From a checkpoint of a small transformer trained on Wikipedia.
Size: 15 layers, vocabulary 706.
MLP neurons of a small language model. Each row is named by its layer, matrix (down: output weights) and neuron, and shows model dimensions 0-191. Each number is 500 + 50 x the weight over its row's rms, rounded and kept within 0 to 999. Numbers have three digits each.
Before each neuron's rows, "fires before" lists the tokens most often just after its 100 highest values on Wikipedia text that the model never trained on. A number after a token or word is its count.

fires before: "| " 58, "201" 5, "200" 4, "C" 4, "B" 4, ": " 4
L4.down348:477525582506523470531459444543392458528467514579560540628519460501429523561373553465530454497429470510470470489505536498451415488520602492459456458480481485396532528467550473447523524543382506535521603548477525560513478456502525402462561382521559474515491536434503535470560512489592433521485580474508522448467498492486454467543437515541479482445480515469433509579491367444482399507530570554529492492538457456509540583487587527612523404522512426568533471427472507492508437523520479457483485575548503425533401491554487476441568597583439426483463457564541436528511495485511550469

fires before: " " 23, "B" 10, ": " 9, "r" 5, "re" 4
L9.down114:512556584564432565503505559534427530563501440545440485508516521523431463469519542541440507454551438495535499422553482447550485494600598516505443496548538530566580468512409434557416583529575501457481465497549535406517547460470432529463390500556528526517537491589526398489442500512525559576588487454512547439470485450514538533508494453478412466429554496538465509442457484499488535610448522534520512459511611586416489608498567490449562410484512457551492525586488448409454544526493485484516571538485537597565409460518483494480509536471575454466602521473543531537583473544437469427

fires before: ", " 18, "s " 13, "h " 12, "." 9, "tic" 5
L2.down20:457541457461469531498381486489545435469490479563489571474477439548548490415527498481634473450464497516480497545482428392500556499494481605530493443474535526666594426558500548532520487545499360447429582476495494512511504506497503476424502513504484554448461535474499531554518475515508481449481435422500551417501455592539430555518494507537543529511466502432414512504495528571471479514482536528507594539529427557516529535403448455533447526509505547519462531674469494529566426418451524525521459496506522516473556515394477538476474541433559496414424435462494520563481531526567359533

fires before: "ember " 24, "F" 7, "R" 7, "P" 6, "D" 5, "S" 4
L3.down190:567409474489551485427562442475393548452474485534514561544511493589503539582543438484519484407492452557507402509544432468521545457509445486518452486502445442590482501586477506616516489510538443561482459490495549537506497489540446608464420508456452502571443526457519481536512523538378437593422536508470576534494395512472425478535412544380495437493514514489502446493539497469460547446485496486480528533484570493419531527362447593599575589622479557463376525548448496449532455509548543496534426467511540525537532486481534468551518539471458416472541486551505485534442516534491506542

fires before: "ter " 39, "er " 5, "t" 5, "f" 4
L10.down504:563447574463523467432523490472557615606515491507495531569490483484475525594523507512456505447471567577522458457562582450565399493519552460477416531484591537454524534568534412427518549494475514472456479483474541549423439474533527440482500522589486495482497388414457514522504406479397466453524536487478514541535440526457586525571490555529457473563544575499476494449430462478432471472519483512552472553446548562447495549560488547591488547459432454575491504574425559457482524491448516514471501438651478620508359561453496435523462500599562445449473482488495483464474520481444453463

fires before: "- " 47, "\n" 10
L9.down543:512463557447572529457506557492495537496573624499564478399545546579545555538539451438557550406525540441447493487523621519537465589538486516481482574569517524487417567445496517508531456459451525491448565444587531508562460566556602518518509574569504391427515560472520507582542473471453518500498437520476449512465537434474488519501537517531564589421415562556524511499464510490509466553390437453523540511425491558398452487561488538475528421425382435521433530410484478551455483492507523554533507518447417527556531512592533526505488599453476527446540510594512462496542496472534420458

fires before: "on" 23, "on " 16, "b" 14, "st" 9, "od" 6, "x " 4
L4.down176:594489539530449495490518576512517472499486549431503446461542474460538516524482504581528492569471463485530494515381548496435435441491495559448512417552535558526502477529492453437434490486455522466468607481492509490516458423605568443474553471445494539422527528542505468438406452523550446515409544483505610564550559463485421656443570489561557519468561555448520625406565485525535536386499463531479463543534568446505517445571516503534527471428543469503503477542568492487566536487474482529462426490539607443554434515532525535431545539446498533485463625498545474596504485401418460488

fires before: "oug" 15, "d " 13, " " 7, "er" 6, "d" 6, "th " 5
L5.down479:510577567564448516538505498438516546555479459460498467585538538542436431524602514503473574524469479491593532492473471537607608483563516444444539450546503484480552571474425508452426549560421544470519420419567509548539444591544492575500395632506534550465602578456499510560527480523476512581557516455509452542532569473524573520503470498465393551553468525429488413490456541434505420470537519517463494479483576498501529579541487626398425494521515412479510464549542471481493497510481487478544470494531433566484563459521505593372473501522477499457507511630531529500504551531522458480

fires before: " " 16, "n" 12, "ly " 9, "er" 7, "4" 7, "er " 5
L10.down677:492490517559585479502449523504449506492559622584448536509493410463483567556510528498405504478569536507502538508466538551567494523393531517579508388384524524454471531554463450429443443536504492493543453577559467534468504556478497534524489482465526492447503463535530572469494499492588525498549524388556543409495449484481557498480506461461440505534468427383483482433448558544648549482574471504550569526503461606578519424437453488540440503545540580477510533458602490616408507521476593510505502490488561467549466454570500599566518454533519499485503547569503567426553425458476482550

fires before: "i" 23, "ies " 9, "ial " 9, "on" 9, "re" 9
L5.down119:538445537443481510379586504553477463447497395532454526513475485434502440381556477490493514531499453416521546535565572512577523546551540527364452492561504540502433490504453466486586502471522571534564517470500438487586564418459512476425459474428627563450431481406420525464429525506632551455494561438401565465551521510495401543447501494437579488530491504469466520510521517570562520504503495463547470559488471450477511449545490453500492554436485412479498506563529430497536426482540463509579528500480522461476506571590411480502403459430521442482481485515437489519494536437534506620

fires before: "- " 34, "= " 6, "(" 5, "197" 4, "of " 4, "S" 4
L3.down695:602429471509510589536596476511547576491520482504549532510549542542467480500561499437539544511403550391470515482502543447469457523553472458486479450616430560436404514532498456495496507434505471549528467481492516451506500498406464584498508489439520451494506445493467502475547594501521597621434492500442417479521485396529375463476511458553491436519505466454603556486449431503473458510575463473396501504447480531472491446570526450488430511486498469457464527424560553472402475512393532623583498489579443428471540515428504452509480589474388525480473504502473508587441579482545452532

fires before: " " 21, "al " 17, "e " 10, "en" 6, "e" 4
L10.down617:529513510550577443465461546582369570401453453443533576524522497502421449609459637517457576441502457553538510479537574513492421501428503462493480446451436568534515528531638459509419526492496489547430452435465473424471474467470488451436492457574528527497488470503524498535452536513519498491543486510499432489554560528493504469532409585520531528570567493477420481590561548455505412477501473564568499482550624405428581440437564556535488526524522458513480447503605464538573525509565464470504500553564480463490427589443510466443490500597543487505506500500588483413511454530449501480

fires before: "g" 25, "en " 19, "for" 18, "ing " 15, "h" 6, "a" 5
L5.down121:459439499618514584492507443547550555404458542412489537467474531519497505506458567485524503410478514477523495572497467525465558468560492522473426473516495465498351552526404446484493507481513442460534441481355525408492368491496495470491509521559522445440448655457479499498522444464506534489485554514469554477466517471431457514501489532514512564524504411505508529520514544477500487435538462478536503482448488593400640426500574498403551562531538459524488564546509542573442603588490439462514476531539430432536484448516513545565551502469583431473510441372469475496495459414540530465

fires before: "on" 25, "m" 10, "g" 9, "d " 9, "re" 7, "st" 7
L5.down350:539423524533483528530552504431500473518485425538513506408485553508478516601547496456450474522583408404521559515513448496421508522590428546489505481526524564536485523468420438522464434487512446462413574529451486533488509414521473472556579492414494524555468477498529519530515409535560528568416554498507462424421413544568487585593452501462493501421530469483515454447490469541482482528480453529503460517515528491429556462536564541580497528512405523570496469528531567534615593484638452537491439530510597428573575576441451578392495481502573515555592554533534473519487437503540454566

fires before: "h " 19, " " 16, "n" 9, "e " 7, "g" 4
L7.down499:479456536590584476513572466505478538516336533610394507473489550468492545526400472425463485501498550460498447408484517588488474471493573559503383432462522541462481436499565400533569450524512497517466438548537467453552484394522526463503501490598544506517525432503527445620366423456530550559526551509599526437476573508539406532562502471490496534547481486490421448557480522467483436527462462445543515443464528457475470553457490555574439594531555424554524501494567507547435522505552549477570608442533529453461509517529565471441476537522477546556530450517534464465479453518528529466

fires before: "re" 13, "over" 10, "en" 10, "u" 7, "r" 7, "am" 6
L12.down418:539468485599473550521529473440464455493552469489556569622525435499513410485579475492513565558474439510468458458443493504532482488577534505462533490454424513472482506456560482484511450446550522544483443469517528492491463469517547481575542534603551375529520487509430412506475572515520502438502471462500479498467488542401442457514566522421499423586555571415467481582517506474523471514530533439527535456420488550420517435486516575478449494563525421497446466474540584562432457424605607387510614465484444493514543467423437519517441575452482465540510489433540585436372500537600519461

fires before: "e " 34, "h " 18, "ever" 18, " " 6
L7.down604:499515424517507556528588426599576484594525502494516486503458564447416514494534549512544434559474472529537451459469464511533499460544510462504465488468499445518504589529501512481532407558536494405470570410545518511492480468509428517489557489503417486442482448507432529462482467465607474415400587570501468500478523516525580439502531529484494477514478409480494444501551461407466570572522445456560431435426564538437493638452482527464573581566519508417411529463501510479487476486398553479538461403527578572443583536584455425433463437519577459442562525535528491569543467553480479585

fires before: "\n" 41, "\n\n" 27, "the " 7
L3.down250:553374456522554508533525467496545526487554455440572520488463469481458545493446451512502469381551492613493528513533521487424596449467502459524465533470543496308380497550483504428489571582537545511481388424559467466565500473485464479536480592445520509478538513466475465493427505446483530465409506505452453506453541509515495543523354536471540514579497504519455497495458550536439430505538421483515442495541489496558499435483570495525468523478538470492458384481459636536517592472563517446498507463502530458528492545479475511521553578639524546492525419501545647498558509483453520503

fires before: "| " 34, "am " 14, "c" 11, "am" 6, "|" 6, "ach" 4
L10.down401:462565426536480546539512397506576559400440535538450526488482579486481449546531524405499523539490480485526460463463562455465502555555436472484553536561461518452530470543503423497491522530436494530508580531499521490444506588464459398531490461513449505467459540451509552466463549504552453540565516459499505497481511525493553485610509550537549563471469461500499380604481505427471551526491478512468501474517518542480412397455596517448569505566589556396615650429495453517615558391496523445462539534423453445480547490531431524546378550440521524419466479451556482469534558498568498526

fires before: ", " 18, ": " 13, "p" 9, ". " 6, "==" 6
L5.down730:466552442505472482500473481468445516523538531461476492475365599541451570531485497540581471484548485556540444358500432548505522487467439520480433487496562591495480504468453459521552470494509548588512491519586357477442428514533496459490550492497503626470550445587554433485428576452501494474505492475468443446558460519539428392466507489430486528517605455546576571563519529449475585470515549435506455436633482460536460464497510427498570572535436579505468454517493460492495530468502568558579517573519585436458569431543546427512490455453454535488577558441511547492496548517547429494

fires before: "\n" 27, "\n\n" 16, "ell" 8
L4.down615:480517504500501605471602398494530479527444517565442469412573528520513542467442539628495473459460468464434488526506500527486462491518624428460514506540605514539503572454560584468463489510510596414477492552580448512570488499462483446484554482495502463499476420499476512458533512564493507442435496400458448498452492496530462466533521490497514440519456419509551422419432513477536435548493399497476430520359478492435513545496582424450476571452486444500442507533448552463434417427487495480488510554447453422582508560589511536467530480473495521361596504521540379500518493423543478447

fires before: "a " 26, "r" 14, "a" 8, "o " 7, "e " 5
L12.down50:405419498412499472566489550547455492431600475468468485452427533483528531509438495472438465428408410537498497418523459588540461507421535477460512476513453526476501578537480498537456454587540489553522509577462477557526417571565485403483489482421585440434517526399469479534461406558468438523425486504516585474461511592560484585498495515519479517537535477570445518429502546534380552512533439551621454586533453508519511426452490424560489514432580534523501522573509438538572507530443480534453457478446524443541496507427429411449580523501471529468456538559486580474555491510457435545

fires before: "s" 26, "k" 17, "p" 11, "ld " 7, "k " 5, "l" 5
L12.down325:508528608521471492430452492461495505546532577550509583479494469538498460514483565485497474472463513507514422538528538506543594483622554440429433517400451376494510495586531499563556545498405458465522490548436545570450628467493536524505487492496406485558482489582491483424471480445544490400536503595495465517515456513512554487509471535557530520473446481436470453452449498543436448475495585437545487481511481421552485682476525539582449471517435569569447526497486402537425542511456457489445465513438377575641524574560451506528444507476482506518513540466533495445441537518509487534

fires before: ", " 15, "ed " 14, "h " 12, ". " 7, "." 6
L5.down279:517612445539488515518607463486510482486499587517510472527587476541493516548491528532531433404555491355420409555529578464522492418462542490412477530464503519566541535579501532567575478536454483517406501480560601458432575443450496487522507441461612454479502533514439505460481537463533438554545503537427448528447491445443462477592495512481534474398517563427440416512537499454545456471510538605539510508491458422467473536440547403495567506454547512486614486644550542533576488537530426545504439551537498444544562535498423454511502514553506577492502561444501493503455452468496561466

fires before: "y " 19, "im" 9, "al" 7, "other " 7, "c" 6, "y" 6
L2.down184:499510519493448474547448459533464522484490468536477459509549486437510524517504508503435451514519511518528410558525507499439441531519500560543615540398595518611480576479512527463471495464474566570569475577502499558621490572441546543487506643486516437451545477457500547485587491558501480510526379474422459432509521456587522427422560483459534458464441445445475528473532519435587459549571478423477555532510584454492523343499474454451382519487431417579572487541584575516443418465551471506488502504471513469559438540441483448490472516485563461577516549439489464412485483501426495510

fires before: "s " 44, "e " 6, "m" 6, "ing " 6, "ment " 6, "ed " 5
L4.down126:435560512388398420512552434490473522473490468441547454553492512400438477442440454485412383489553599543518584534515525500426437447493490504579494495536614483553463575421585531502439529474463481613495462480558518526464454539600513542509468523571457537504370466451414521426501477546497532569489497618501511453491495441420451549464525550481513506472567504444464525468526538438430479537465438505497459601516475501507597525546537513476509551383540554438531526554503513527479508487480429593464460511446462538487510478439438499441485560510448479524531477462537596494548486629482493530

fires before: "m" 27, "p" 14, "di" 7, "^" 4, "i" 4
L12.down298:498590621536501449456454495491546527531532470604527514529472592552455539571425528449413514561420537524455552553485549493531417490515519414362451442499555568546507560510543444496532494528406470459439555542541600504488463570558447491453482436565463464426499520425500519547523502526514480590502461426509404555539420442409465532556557497557473573596532505530481560532485506467482554517585487553496472441525535524514557604452495434449486499429482522481546518548448588511595464574516524517562429472465466549573422459522521395506445441505510454505542586552464505434489461546492511459

fires before: "oug" 23, "e " 17, "uary " 8, "t" 7, "u" 6, " " 4
L10.down670:445453490441489610571482469414484564446517524513446561601489480596491481561551539551482547458551484472489508490451482490574564404494544616590505481454522429510518579473451537436495501563489538420537449541497486508463429499494474487378535565512553577433576524519482460496540472524565523540484533492476412440486491459515433542524472450428495560499506422621475514500529493472542464523445452481562500410369597564484466410531526535471521475541404464569520560560551575489474441493531532557571405400513504416488470540456443533569513535436446503522505502516545547523526530447528377509

fires before: "r" 21, "e " 19, "c" 8, "we" 7, "ence " 6, " " 5
L7.down506:514537467456464552586513503564480465544485520585453523626438534527415487535517436426485520550529572471440446518523423563517442444530516516481484426462540449533466413480483439480539436523511481540440532437555557478430420492451452516446569462478502568505520433519479448655467493536466580536397561530480464480461601555563500453416517517475438546467573495513487481542521408463493510440486508576513451454448532497416549560515448557522518491524511522582504515453577514363434533380432556502468506415503565494514559413435526551494511535551536448493591458489469427545446516451560493578

fires before: "i" 21, "ic" 10, "ies " 9, "ial " 8, "to" 5
L9.down237:545454529502467503465574490431546514563446457503525473585511510432581480480464473499382391433598454476499547460638601479497534527406463495506506508510455499490485535453545485558584542510471567507520488428527591414513560416459455571581423544404479487489522466569485457483564518449452448516550532580438486368485497484553551610398504530423549428460393530542496523535447496516496417489451503544586499549589459448519541429426502577534525502452561478478487513552523454482614510530519465501507570527514519494463475510541564493535472449489446472575461501536448575482477556437500462541

fires before: ", " 14, ". " 11, "t" 11, "\n" 10, "s" 6, ": " 5
L3.down73:500570555609570563466519596501497509458492552468479588476495605479594486487537438523492469417502447534483551521434476522607456458523515490452569469473505545501502510519522538451441507492431504498448542471467486551489476524428510414521538522410478512527530512392524482539526435425574547503549496553510461498469608604421441535556495489487566503525563548554449420435353511524425485436483448504547514413497553497516510482467547395455566473461516481505491541451486554548465506420442498451584569548523488557457567562475506498582594536406571489490535386525501603427554462554460481442

fires before: "st" 14, "man" 10, "|" 8, "Y" 7, "m" 7, "on" 6
L7.down351:543484477536496531493487489476463496527548512495476543486493473567492421440549529602466455564534508562500550500475419463435517483637530532447533551534516511439475484472559431485488519453539511575496497537478496547420565469530559582527510532498524494433507485460553487436419446412594475478371586443470556516590553454549462544448546477550422561476596390457517524470424528549498576454439515551422495542467466401509474529505483585547551531486465487530474429531565526470608489532552381483493480608520563469547459503532566533502510490531494531383561593525460442570604481533441411508

fires before: " " 12, "ing " 10, "s " 9, "t" 8, "ed " 7, ". " 7
L3.down367:481466579355414526494524583472462483493511334494495509437520548497439558546465445425418445477438530529541485536539459493474486519514464437565443480487452599644474543502448540470533551435553519475465567481557549436526484487502465463477508561457507475491451430543500506411601440516505567544497521536480477472537484496472522426569445397480456491522542553534468413478494480534459531510440488506468558465509568540463470495453464462459598403524575455517495557620457509563482520446558404519411422553511554535541563466501573511419506580568459551490495588546501565484470521542423459536

fires before: "- " 59, "The " 9, "A" 5, "In " 4
L3.down448:480491475512548481494472516496503512533535497484483503455496464484529511536460482540493518433473445428524481462495493578499445492549477529511536514505546507050538566495511460483486498519527469450494521512500493521522474479445518519516465526561490480467490476460547485542483472494527507521530504547484480497501503481497482538505518486522539539471490512489482526471493494492447532521488512476555498543517500502511523637499491529517519507498498504516445480168494505539504499534544510468526543528489467425511498477515516507540511503482509435505457517465506546443509467510489494498

fires before: "en " 38, "ing " 8, "g" 7, "ti" 7, "ed " 6
L7.down186:496513535558527594517432512582567560482393584441509494587429529500548522537544497485485527469547486521368471565444574456432541407512539534465400410504507455445465481541481480474446596440571563525496461450498542555478505446483552521529406425518492585538513624576365544529549474524448497484509502581537468472490524425533545580617560532568521582565503483419568399527490456412571485434515521487481464528543485463516534551455454565433462548500494447541525501489492471407494529589453540504516545493470563506476546532493467553490557536500599530502492450503530480543511467531510406471

fires before: "ent" 18, "s " 15, "an " 10, "c" 6, "ot" 4
L7.down533:485412554526492527552453516524495463590509524546605447498492428514547569512531555443482460550498478486580461468516496490536518501561451579537531517568579433495621522511521478486495481570516502431537551528531458424546481432456461511496485571529543428503502389647468492436445515393463491563455425546425462442466525460533532520555552460505545545506488570468496563513545495517517496543479447498519409508498516396505488528440503486495511511527412383612477484600466517496550437480506552442479534576457562631442443567514485456535476406436420463519602598484557541570454503473440558500

fires before: "- " 31, "The " 11, "In " 8, "the " 6, "ent" 4
L3.down148:483479477518529488513505481485502541514532481462491484417496465532517504528503506543462556417467420489511478463499510576471461489574500538502554529478563544099569611480478456484499508487501478526487504508496466510487455475479499506493509558569493524467494473466534517518454505530521506539518541562491455484498565472499475545477485490538546543470491477472463507506449515513467503494507500465540459517512506501551540560514511526532513511517518491518443478168509543558509530523590509505533530499510502441499516518534477495547500524472518432484461497458527555423514474480514486478

fires before: "ember " 24, "- " 19, "1" 6, "The " 5, "S" 4
L3.down149:526545536477508491511507489506361593510562454612535489563529546548474449440523506543420460426517483569435583505446514666617489493450453514491444529503518570588425521542539538456548502529506536552479521511418526545602416440475550506516496516466512532534363495434506490566584463536433483497515557493468652457551504494542491429484462493424473466528453542577397426477488522493506483487437517512461558506545435508499518476442469562528534548525539512556459511651528507451527554583470471431394490571513484505520488495419512455502538511484471482528501509433523482475486513492432504382

fires before: " " 15, "n" 11, "m" 8, "ce " 6, "th " 5, "t " 5
L3.down508:489493440539501501505521458490368408473491535587467525430532500509579602502597570460485516442577503475542523529499525557543475524564488488596527441555450491629557547526547521434391430478523518508532438512533461485483566456523436500551514452464515477508486392542597536460491518447535611572503551521529550492583558476464586562533560544416559421484547409520559504417502505573403462537489552395531559494542491495505541511432512532466571503521391516536453502564617479529455425521481540583447493529421525506475451511477554495482518485490518427543543419520541513413479505584509507511

fires before: "en " 31, "ed " 7, "ated " 6, "al " 6, "t " 5
L12.down12:446524542478537476503494437551507424564468474480532455524394572442519568513542527476464451476458522484562503538463463497542562453482464581489559428476606424552478554518476560399476523586572525533595515537489422551540497498492445422542608613438489538465532485503504391406514487505363478564493577483492566524504475475401496467468502510460418473500544479553450588497470546510484517500550521434588524570540518499516554544505441436477424530432432502511451542568461569462530471590508554457549530577474476570475478432479590531466545571477448470585431414490544526451463464542417495573

fires before: "on" 27, "re" 14, "ord" 9, "ur" 8, "u" 8, "ep" 6
L3.down413:521457559507451565494416525553447496462547473506531499584548500492467461471510445502555534499563395514498555520481538566489500517574535568450584554509453539528548539435560386469431387413420416532485473495553482549474515464481600488531458509510534504476496470556523447556520437564529447539434490517513551526484461425586417503482494405395554497558415494531465508509424430589498554517468461540470620470479517557504578501447383506625494460597446494523488600521536539519538517481538499488533487442549435553529498523506470566523478591437401487558555485517587515542501492397451547562

fires before: "e " 28, "d" 14, "d " 10, ", " 7, "re" 5
L7.down603:580451459485449513525489529511393576476482474504486530521542432557484503486526529542485413494465618548530561423519536559456582528537532488511486490503456517504485490489582417505448519534454455475521517468541446455528437517451461500478566489516580451486559420469536479601558525494578426537566530427447463453600525459644450511437493586541460481539522585535503572579531466491504495531460498561425563538419533414476434465572507431505399524483474604534573487500513579471544445477605440514424537520557535450493489503480579576467558530574474452555533531594598560521486511460390545488

fires before: ". " 23, ", " 21, "\n" 14, "." 8, "s " 4
L12.down367:487531567461457426365554575492486417559421506548507487456544579546546511487416468522439448494491543474481458529481513462531535528440434504437447450633537620609536498501574494503539560494457524546498533558503444519520540514495531538441531509523471506545436429553426517518528483639485488435462471456480565405499510455477523460450521497501451468604503510545576583477496544468563531463464503496488576525440463477402484553545465467502506492375431526372440411653445441556475555504522507569486387498521539451519565518500492447471541528457559564468486499567490471496538535454473482523

fires before: ", " 37, ". " 11, "==" 8, "\n" 7, "s" 7, "." 6
L3.down38:471564434465499451508511603488538449482521533489448600485547524455502488475446492496505503454472537491517576490503506393567466457493534463539521471491603454647465461538521494527493525423483438532413612469437454452480548540525582462497504412447503579554469457395583424529414447456568528484508503532531532480495542512442453506569482461531599493530463535488447522473458548489456535462482502566541539495483398410415417541456547406546539542497493521433491522655516509556528538457462499454538412478516538546562564597404524571401514494450518556560433525471514559532561536442472455467

fires before: ", " 19, ": " 12, ". " 11, "d" 9, "." 6, "'" 6
L5.down610:484550493487511442376581456455483532492579552559498555464441496543527564545542437574497460521473494609423512514480441499467607553594571486470471448498586536588570472515494495481492434535554465481458534468466500526518471510504416472514544484546495521518443474581584536476539610482488461502506562418383518419500555511610446523434464535465507533607532482598541490481349513468433438413554496482510486512410494572432477483558574470499528540478550533438480556614484434530537474472500437548487494569473461444542483492599585448467501472437481496518541460525550500495515453537614517481

fires before: "er " 39, "el" 16, "ent" 4
L10.down527:436452459527525471498486464502583566523486467490521487489535436495492512557592556483449473495479445587463536544537560518585424442588472483584538454424417544539607535544479524404495538488444491549535474489489447499550484492453496560487450544488516468528505464417570431523518474416492511483547507523576503475443523659451537503554490489520453459528538499437507476543415626457444590512467389597455487566540437551418473492602508549559456488530532546490458544623485533489423496544539614568493544541485486504549482477585526385429497427501495530529476507552510575546547447494507411438

fires before: "\n" 34, "il" 20, "^" 6, "m" 5, "q" 4
L10.down116:454534522497396460408498469406464477547496595518539439530523559518505422661422482527513503442483503485432491548502466543531450461512436500541488503544497528485568533509517555417539578529496536440451539470436586474513575505510491446481514483552465563432468464573515622552549528539444547430472483464483543504537408472528513502490408491613430429505504556453498503526475475432424495512565555497552515475507469569391412648430482488516455465513430499508543552543469573488512503486491412505547427440526448566555390507431514562467471505471540520561483576557534508490493445529559608423

fires before: "e " 35, " " 7, "ed " 6, "on " 5
L4.down397:546443477515544513525560502518488533549476435497536478541495514480408471531503566471430426542513432510507556439437547563458502540509484509499400520457546502510559475547579438488552517488504488483540446641610488438500524459428496524558536483488609479440529486545537562593492550544376497473409575620565465415498539470569505541418550555495519554540535539500478442468527446502567506438453522523565482462534448387487533492520513435491527421556455501498453551474637501464418475471575542504448436544580466465413520513576487484562533556404490477456537502511481487413537528449632500563

fires before: "an" 21, " " 15, "e " 7, "ace " 6, "o" 5, "e" 4
L4.down355:481550517422485477485477475477465501565460479507537467544491494543456512465509523540468529447581479475468452563479482548542507581500497530558389485480575436510550453492514459472615548463412485442454427532678468517448450519424511579534521557452504516591540417469517518536552503485499428521513548573417599534474519498460491430562589534516453558513424531431505443488391491456394521561458538521554543506499545475437448569482521529543535456512526404551395424538509494467471494633431491457481449487589522431495516489637419432575469446456582482512502469459518504552509559518502456521

fires before: "e " 15, "th" 8, "ey " 8, "th " 7, "t " 7, "d " 6
L12.down486:539451417483475422503547517470550506505533430497548544490538435500482527462409478471447519410456514524478476576607521488466449463494526446531547502485466571524455610549520553420502521515562589477447423506532504508516544479402544538570402560506467507519531494552527431602441419555464553493449523454407501490536510588579468500462483504500404393433496474482492489430477539486393469481512437568548471519481538447501573546546524533534447501524525463478480488601532500524455564594442432475504481562573484496462449502590505430465450492471349630463467427558394479484533413492528549494

fires before: "er " 18, "ed " 18, "er" 15, "ers" 8, "al " 5
L12.down87:467483470576511467469517522451466479466472487438470463492479483384407451496587481569425442519591442567470551522514516548443561490450461493482564555572505408548503585427436513509587476523432564513534571555578497538487487514455521555491516470474572578466484431603419481475521500523483528425522419511429496475549427451467417516519491468490489453513536489546508468526549436468505559484541502477576532442458402523496470532482473450536395522531554521546477580586519437505424437545464525572596500504481496573324524499447535520499469541467489422520548551521503486382500560570391577564

fires before: "s " 35, "- " 10, "c" 6, "iz" 5, "p" 4, ", " 4
L3.down220:569476481449488475541513448543538474502492487493518447463539461398451524507549556531517432479568415494554430465463420558519351585516449479514558622526526618482528520477543537522474488494521526595542438559542385452542558514499459474431465508431496499445529450549428595428493497444458473516556528518563390436528580478473471556478527488432485542444465563512541533477465525549490471418442401438521499527535542551494500578558443544460462447456470503547497515524465546548536435468488495545506481554462455589447441428429511375490480530505459527550513480579527614490565462562567521615

fires before: "b" 19, "v" 11, "tic" 10, "p" 7, "t" 6
L4.down315:509501494475505542562538491435509505536438369547575409488452581566433478517515502459431462522517568508506489454511504488498575518550455496485533473479564498492598515595437534435487480457412433440505493487591387603467404490511534496457529473489566473602483487514421417616517573493455376537512519562503541503545535556505565473516536479497477435544537409446506496493452463542520509510634519566572500496568534494406439470572441469514456392519467418459466557499556520466501517555451500514506479461551501483555431498417443496459461443443528480429464453542557460537461414391535500564

fires before: "; " 21, "4" 10, "9" 7, "t" 5, "8" 5, "er" 5
L10.down407:512419413524537477450585561466521429517493554592513506422469503470494470569430481489501501520463545441493522457546555538561576579424468450609468455499491538535481576551487451475404486495433515468520535522504535416454483558510464401530470509564554612472435512542543567562486514484540562565512454499477507514532503545565548419486481537448560438431425557411419482544559547468587495531544490465560494512456496558491486396541425474488519564511481486402505531392555453508495529579545567464581519453545549425407435407550494556550434486360476491510492566499485555493554563525507568510

fires before: "k" 25, "k " 16, "ch " 10, "-" 8, "ing " 5
L9.down422:508515456450520536447420477585557500597502592549498513472526520544467492575426571410499508549466449545569479511435560468578538430631565437519530508457574448503507508487511457461488480508496521449436443487469443448523464534455538430486559524478478495569481553394622442393429475409500429403487451514485495583430552563425530572478447569480534569490431538451457476523431457483488469505480510503477506533472471454441531570511483452480496478567542555446433571522563573450469588552369483453572563519507515543496423511474580484509534483483484567463484492442519393517510449498601504444

fires before: "op" 31, "ti" 9, "f" 9, "es" 7, "ation " 5, "ar " 5
L4.down63:553545409500520428545542421477618454548497493558483513499425569498493561451494524557525445505499518513490473445574490417459530498481399439458552586581561568591515490499503532566461498553524504487465438423521488457451479442457487520456544448543483502516518478554418523509406624555460521465556508516396411553401418575510564541539465511463462487550502459446515536524481529605491490424495522461433489565506520518593523549541488569558501498444520463607502500605573506439463470501393554489595507559504528517463440505451518429427462524532489537451534562526470427551400511492469379488

fires before: "el" 20, "il" 8, "a" 8, "ell" 7, "il " 5, "ear" 5
L12.down646:516462492530453508424549511495478551474460508522558398506550473498483497542569448557468471510439433504530506471401458459393492467507476484502514437564503448634660490541603435419503488416540559539483470512483444502514453541444559537475419540554488484428533441560583497570566494543471615480476495526495455434552527522525508529494568586542460453593475473572490477438515475543438513502485575424505526473483450561483484543528534489456480460504513470489388566603463421536534456562588532510493487472579466538570418460611527510477493380456488491519501549513411572465542427542572546472

fires before: "- " 21, ". " 13, "\n\n" 10, "." 8, "|" 5
L9.down596:506426541459457643541538366488564562499458596533578488514458492504543468516528500483574512452600433492388499438495564456495469496567559521465446631560411445522463502498477493558526543534519491601534530541527455470502449565539531423453394425507507418478413507516349508485560483505493533484467469560565478443451504448511465471502487529549532481495497553518497447547496440537528472544395559476516505451533579582609523466549575508526498571509494489614598464522479395451492442550539571473483480494535453524484468556435472502539519483524476512450514526559507489539445601484543461549

fires before: "ing " 18, "at" 10, "ay " 10, "ed " 6, "i" 5, "or" 5
L12.down438:501549539581486523522472527502421422552429520478470457536474450484529519423615494523472479578556538533467504479457542525594547432561495522500528447421490529418494534560395451461459517470488561483474461478518507543422510503358440527542448545525514562518576517495517542528495494464383453532484426508503565524547419470520519395513526534510437519566586533493471417521504439556476612571513583467496522545509542463573418532546406512516464538520488480568563552483507506493560485558577418490516635436550538542607502528488407564544507502527509488557478563432413467388490494442444445448